{"num_hidden_layers": 13, "hidden_size": 512, "num_attention_heads": 6, "num_key_value_heads": 6, "head_dim": 64, "intermediate_size": 1344, "vocab_size": 15675, "hidden_act": "geglu", "norm": "rmsnorm", "norm_place": "pre", "norm_eps": 1e-05, "positions": "rope", "rope_theta": 10000.0, "rope_fraction": 1.0, "qk_norm": false, "attn_scale": 0.125, "bias": "none", "tie_word_embeddings": true, "parallel_block": false, "init": "normal", "init_std_qkv": 0.0218, "init_std_o": 0.0, "init_std_up": 0.0218, "init_std_down": 0.0, "optimizer": "adamw", "learning_rate": 0.00105, "beta1": 0.9, "beta2": 0.99, "weight_decay": 0.31, "lr_head": 0.00925, "max_grad_norm": 0.5, "warmup_steps": 335, "schedule": "wsd", "decay_fraction": 0.792, "decay_shape": "linear", "final_lr_fraction": 0.1, "batch_tokens": 131072, "max_seq_len": 2048, "doc_mask": true, "z_loss": 1e-05, "train_tokens": 732500000, "max_steps": 5589, "dataset": "wikipedia_en"}
MLP neurons of a small language model. Each row is named by its layer, matrix (down: output weights) and neuron, and shows model dimensions 320-415. Each number is 500 + 50 x the weight over its row's rms, rounded and kept within 0 to 999. Numbers have three digits each. A neuron's up and down rows have the sign that makes its largest values positive.
After each neuron's rows, "fires before" lists the tokens most often just after its 100 highest values on Wikipedia text that the model never trained on. A number after a token or word is its count.

L4.down1090:434513549561600488460483490476527472478540456537510511439529447531536535537581482536532498481534569630539578484538533571457548468537437464532460554523528501595454448470500519513500480471501506462484491500498549530469607504541470458494497457536627470473494504467496459506517426538411466568
fires before: " |" 19, "24" 11, "23" 11, "25" 8, "," 4, "r" 4

L4.down902:455507448457539380459495501530469431481366578525498479432408559534496507491501478509558486453490553452476449445489525628492567435557512498588485506517528506476488381495474523501500519534488522460479467479544532448404452524546491469539450562510381549481419506489506474488515525531470503518
fires before: "1" 23, "0" 15, " |" 11, "." 8, "19" 8, "2" 5

L8.down307:481510603487499576524509471538428513523538541478533533577412547529466531433429553514525510431530473413487465495481497514439536533591501477528533558524347481481486535473532449511494639449528518445488524456531485459530440587503539557445420572487466446504453456497471535499462484476444498430
fires before: "," 15, "." 13, " is" 8, "'s" 6, " was" 5, ".\n\n" 4

L10.down1308:483498478403559540474512463464467469477528550434541511449530535479489471472429533500489582470551626602426508452500403458431559502536514512451510529593445506465484549545475430530399547479496531484524442511541451518547406440433502457411487471479612449456485567479454502425441467491532484428
fires before: "." 23, " |" 16, "9" 13, "10" 12, "12" 5, "11" 4

L8.down250:489607533453538486526472545541497447488566452477482468451444430419446511563531458545444503528531478535480505488464519506582504539531479528467545454583497518410619585518593496388425478379483449563545466510542449481467478551523496481541511505415459607520494570480505625505404572413547464523
fires before: " of" 54, "." 5, " and" 5

L8.down488:512521520573468535486463519512479455502552415407482520448529434496463508458457519481494525587538560440519512530485415507476512481497426500440470509444485525509491427568480530493433527518493435459523452555535516444487421490506479474506518525484514567476530472518461440510450438529544493478
fires before: " |" 39, ":" 10, "\n" 6, " |\n" 6, " for" 6, " of" 4

L10.down1149:441493545456480532522556459490506538547457511369505513584481471542416601462412482464536539472518482409452448478480438485439482538474529532499492540544567546479447431498486464556475546475549488460452605470471499472455421394535514516508462512505527540526570506487463464452435512570459553477
fires before: "," 54

L4.down579:524563452566554502588521549545424472546570531491552582432407568509500381496586442557500472406475507486433531489586490502507511523578410405471521457505551555493432503496532495533559471414465432454550439456461542461542500464604469460397540488447504431484518520494429459499474459496530547455
fires before: "-" 42, "20" 25, ":" 5

L7.down404:390484394494599553600524600486525469469476502481493529508438564486612481492628496495407513499473436517438459588456542443489499502636532536518518431504437432527520398525539450481441477499572454386490470472443522452399512489455549535447426461585497493507429546590416458488450496403530471507
fires before: ":" 21, " |" 21, " of" 15, " |\n" 5

L10.down478:524538456428485575502481474476484584434519532458424405508531418582509526409525503517482505421485556468446521504560449557479635354506493471419449480471591439505506509498483528491482548557533582480582390477623449535488430482392515514554532508460450483528574485522580542441486522546461441503
fires before: "." 27, " %" 10, "0" 9, "10" 5, " m" 4, " |" 4

L8.down771:472502530447504527395554525396442490630479573504484565557485524598522436505416515583436548430456573511499410468500381420449431494507495582484495507598542512505516417533496469588533453507509539479505475497486483615491504406498534441541420561533495489576510526437492579453571496498443476479
fires before: " " 70, "," 16, " |" 9

L4.down306:487447487560467493468429498459545394530548517461420480570493444533518546489505456447510504442518501443517501494544506610531489521477552502564465525498452510532486469520486486484452491491465602493568555471524449570530457496435439518460524466476420483445447536517524418478503455593440592537
fires before: "-" 82

L10.down39:439524478479460454518489439548532466537516440499534501575531404451617495537518514552543518444536557575422535426564526399625476424499465473528481557432521453529582519554497597451549485451529508491527423575481525607498509393497552540540485475563542466546452616431401514541542518582491409545
fires before: " the" 31, " " 28, " World" 4

L10.down282:448504547544470560488506605529461471604503528501454513438437484570511470567508536548511527474505436412508454513457580480515580544503518438498487457469532484530388502480571542605522537479433487495461504528573527527556480479517426595483475468529416557474365378492576366590539452511573479564
fires before: "." 11, " of" 10, " |\n" 9, ")\n" 8, ":" 6, "\n" 6

L10.down387:521495446404499533594445575532391569480482486532554598545466423480433500442487496545476528588524650564481521490546478477492476462482560472498494469544571542521554466446526568490469542523441504507499363545525506481531556419591539490590528540431540467503470466531477521517448506483541488441
fires before: "4" 25, "5" 14, "3" 10, "24" 5

L7.down1336:511604488546599571546568519520592440552502538566507660451550480486549506467506516543534556531420503572489521476587522478527474578489527529502500583471481460453455573459414442520504580477533503534481475485513516410408471492449562526568500419616483476507548484580510501524538586496510502462
fires before: "-" 27, "|" 23, " |" 17, " " 4

L8.down886:493464588573465568508474562584502408516503507555479409444491430463522531537556512654531519528481512520478489568463490452472513483516447496528488475400511472599576511500435509544488479359458486449380472533474534538480524474532541502479502510445438424459454510487416531459579476618469491438
fires before: "," 23, "." 21, " and" 10, " (" 4, " at" 4, ".\n\n" 4

L8.down695:517613609601477556556462442586510526519488483520500477474491400461551437459456436553601559537615518581496609408535533493457450436454497538499580511457539410478474528558521473474540535507532520546488467489546406473508424548542485502569479483404475498421487450437548590385438569437574556520
fires before: " |" 37, "." 27, "–" 14

L4.down910:545409467432520469459463449620375476532405527457529449436419446434442429577470520489464522497470581494501490428496413524544515423548545493558500543542558571569483496505490467494503555525443487486512501395456488510540466488522600523498578586523521525509482521575537480481522538399422519413
fires before: "," 29, ":" 15, " |" 7, "." 5, ";" 5, "\n" 5

L10.down148:537483495456456476422521426582441521504492540561478447506566552506475477451532526451431458467462481440574494570598527497529526504576492547560489548462596429546477480431531534493508563575477506520525443518554460469435462513495451373479535494431440566509469405551471440552461453469441515529
fires before: " |" 47, "0" 7, "." 6, " /" 5, " |\n" 4

L10.down712:542486497557401516556412470510454519575508523459407495455498512530430480638436488481477519479581540552447581537517517526490486418485560568378530474402481450470467550590621495469587460442516420521517532527477543443527498569500453354485440572551540522487471419547408513440382527535504507473
fires before: " |" 67, " of" 4

L4.down703:511483532414444537549426510426457493539543489452529477341605535527608443500465585556548498453496469483518566439417573457479502482558466477508521498451470524452541544509409607472556565506452573441465511530453430567613466513431352502536462465491495494480513493462481477587597460540432544560
fires before: " |" 29, " " 20, "1" 17, "0" 14, " +" 7, " |\n" 7

L10.down509:493490474560445426503512494526432519588489480510599538521488548435536523590476571413604526526404467569445468452435512399604511449471514473448499482397530477503495510467573500499477518407545513553568501450495481630475531547493514549602475480512503603525466404397495566451477450535488563446
fires before: " " 29, " the" 24, " a" 7

L10.down388:512458447434551509468519487507406527466538445468497544584623578466613498523533496599507436403523452527510467477509391520524517496511493551513506501447451521561543483488493558524567488551499553486533441559487514496463491499495492434559509509489616511492437503525453512440482448487547463465
fires before: " " 69, " the" 11

L2.down1095:476528545552409499490572468454440528494552463431471509506514522602564533423482443573416563437506507418559534610533443518520385508425438547494509504485603541558443503519584535517559486535578536440561593478652482483438416517480528481485501471446455460394504544477506480506526452498528546478
fires before: " |" 48, " –" 11, " |\n" 10, " (" 9

L8.down119:529578470478536518527505510486529445472475535550543677533462555537548454457487511545501436512515381543538506478519408444479568461507553521504537466442511481486455579441495583484543643575493599512522438430495483566523490501418481524440494500542486563440539513483502464534397586556427494435
fires before: " |" 21, ";" 14, "\n" 11, "–" 6, "," 4

L10.down187:471474630577623527626468520617497504437539431470515484518420442537415597445561494556596520495508464529576534510488672430513556587460436535435582531504514492530492553572508514461532461390546570518473585425491483539535496473568463531497439507520476493436583517449545468406482575386473489589
fires before: " |" 32, " " 18, "1" 9, "0" 6, " |\n" 4, "2" 4

L4.down806:499525481504574398502524592510524476436500568507458529519520439487491504446470435462535438441501576478540489617560587573512521472446623552526533517617567472480472354552570507559541441404426517449514587521529513527426590522364596591594508529455491373519439531539537470448467555553488423431
fires before: " " 50, " |" 5, "20" 4, "19" 4

L4.down446:493561434529509453481434612524512647462588448602475504508567601428487499496616469454572534432605492485459497545547533579518471518586568544478539410437590462525491505544484483471596528416516492430562516520592514489523512578504442422480617433459456336460587502491504531470513551428500498532
fires before: " |" 27, "." 12, ":" 10, " " 5, " |\n" 4

L8.down116:490485492591482515469451465574417533513535429513562425423549446532570457521501486536521603569441536530532497537447511477538524532562496530533523425528568566571477515413415526555500472503472505443398489491536443468580478465514600439529589542546512567478433421463482474531543491572508559539
fires before: "," 21, "." 10, " and" 8, " in" 7, "\n" 6

L10.down1080:502514575463543564523362499496495459487532506495452457573518495455440554489492418477423436556551540458474421439493403499455481460602482457468481470490603545566413552557498461526490420567582482400451535507493598465495356511524515519517629565463482537617528414518518503594475466563511479508
fires before: "0" 18, "5" 10, "9" 9, "8" 9, "3" 9

L4.down753:507530473517486480429555516550435538541499543456424398434496543531529379487511548522544520453483474515506531509489428619519413464557436494530489430497482471448549444475478502521588546578441512478505534458546411454618499559478482433500488618457531442483383483587552491595526470452516527459
fires before: "0" 18, "|" 18, " —" 6, "1" 5, "2" 4

L2.down891:508497516555595479569548492515536542505490504582467432513486465476552467484406523463516512508444525509513555494429532529521478502483486483482549461504535515435487486433501494543493524482476537540533561526545381466451502464437477586487492470512551473455510493599391533556566549586424396408
fires before: " " 62, " Total" 5

L7.down175:472578504571476481520563512460489417447461611475481551482517411613537465492427522459542450383484588556495474484489538502452486552415478563491553498495397658499446567495434396513414479477475505576474549445523432464541417443497557635456468438491447443532522449533380405430531504501451565517
fires before: "-" 85, "==\n" 4, "\n" 4

L10.down1253:482551586527499472558536417506528591451606575579484536506486473562512520558465357504603441520494507473478458525450542555480439562477526470498555585522440518391521475512503439591428460461531515479513505522474449447389527577528591535488515532516580478546542489548436521517508411529496401427
fires before: "0" 29, "1" 21, "2" 9, " \\" 8, " " 7, "m" 5

L4.down588:510550470509543458519527510531370509432560477506464564604507549470506478444569524537500543445564560560441581462587510368460424386514445530452501384458521457491507484506507581492493508534465614470463421450574503519498524571461497511468518493474493472441488537563503409532452488457451558452
fires before: "20" 30, "19" 13, "01" 6, "00" 4

L8.down356:478500538492515416574498534541478452542506509449548539583499557545421451487497494525521518522507536506520479474475527499532573550423509570545590509502464485421490541378543535428419569471565469450606497436422438583564462538557447466601512579470537507508518450454483529520492580584490580494
fires before: "–" 43, " |" 25, "." 7, "\n" 5, "%" 4

L2.down271:438524544450525492401490560443447495547431516446540466563481398513463503611555477514449490445459510601589582497494623465383399450486482478457370468516545477490422451518576551527436526477517563485503514483571534505472477473514514524481576385482487479550515451454568460466637489465447517504
fires before: " |" 21, "." 16, "," 6, "%" 5, "ah" 4, "6" 4

L4.down690:593582547503483555419519485377546528504420451504393442486464478583500499541319517478481522508454532396523595508483410577460449565577503450481527488468441577450526505516433545634539590554507477449393568487535559456418460430479508527457501482451452528532531512510500607523470501598442461461
fires before: " " 59, "," 11

L4.down713:542387512508627439451512550538563511465559432478440495537482410478487525415489560479482565522431503563561523484505467466570483572525531540432502434634532569495522486507570520542539482487545450546534470491582474564600469520459575469478509479440582385458499448529459452463465541543472440476
fires before: " " 49, " —" 12

L10.down1053:483518509451449465487521516529562441464454563492501580527453427434467475501360410415502478584449476552476487447498513463462544526579532505432492483480552516506573526515506521496533404474538493469461461498518464477432502518564552550579588523556497499560541457532490514567532537516539508407
fires before: "0" 34, "2" 16, "1" 16, "3" 9, "4" 5

L10.down298:426507480540566540483373425522455472438429516460586543527520505434538475461571614425548534528560597527491538524478459530535455505493530477454485529504545443458480495449437519444517518539518538512593509472492514627509485430462495560449487580591479558437525460471553530520501426486438443501
fires before: " |" 25, " |\n" 11, "%" 9, " H" 6, " " 4

L10.down649:478483447523515541504539506466467475550439521552558505451582435465486532455453464514483495465548456580520492505473442469429496471523468482504548518483596503568624483558474469503508575450486494444443419538502521447470549429537410398442516491354488570504516427469475469526496441496511424449
fires before: " " 40, ":" 10, "\n" 5

L7.down567:522499481520567456436483490509491471487493522564514443490462482501525512511537563554549474459416563544505542481546512472500481520472424509499552417461499565559557485538472424645503548509417460453497525481484499460451399385483607533496460564558463581486511545555485494524508501642421555497
fires before: "-" 94

L7.down76:556554521547532503604403550475523503552543487479496514511458537536419478504519488454484460494554384374498497473513390587465524465410430544498398546473398523489500457470560415506449522481517550497407526538469393608515364420500496535473477525475438490546537514478505571481540443550499595517
fires before: " |" 53, "–" 22, "," 7, "." 6, ";" 5

L10.down1333:500439504423478434436403496394499467456419551545494520528496523557512565469487418521544482441470572430490458518463470513401517526480467466492538573582506542424446527542397420576469456338514520480439505450507521490596464527512507494550436478535593518534577535505464538412518529546492577513
fires before: " to" 17, "." 17, "," 17, ".\n\n" 8, " and" 8, " in" 7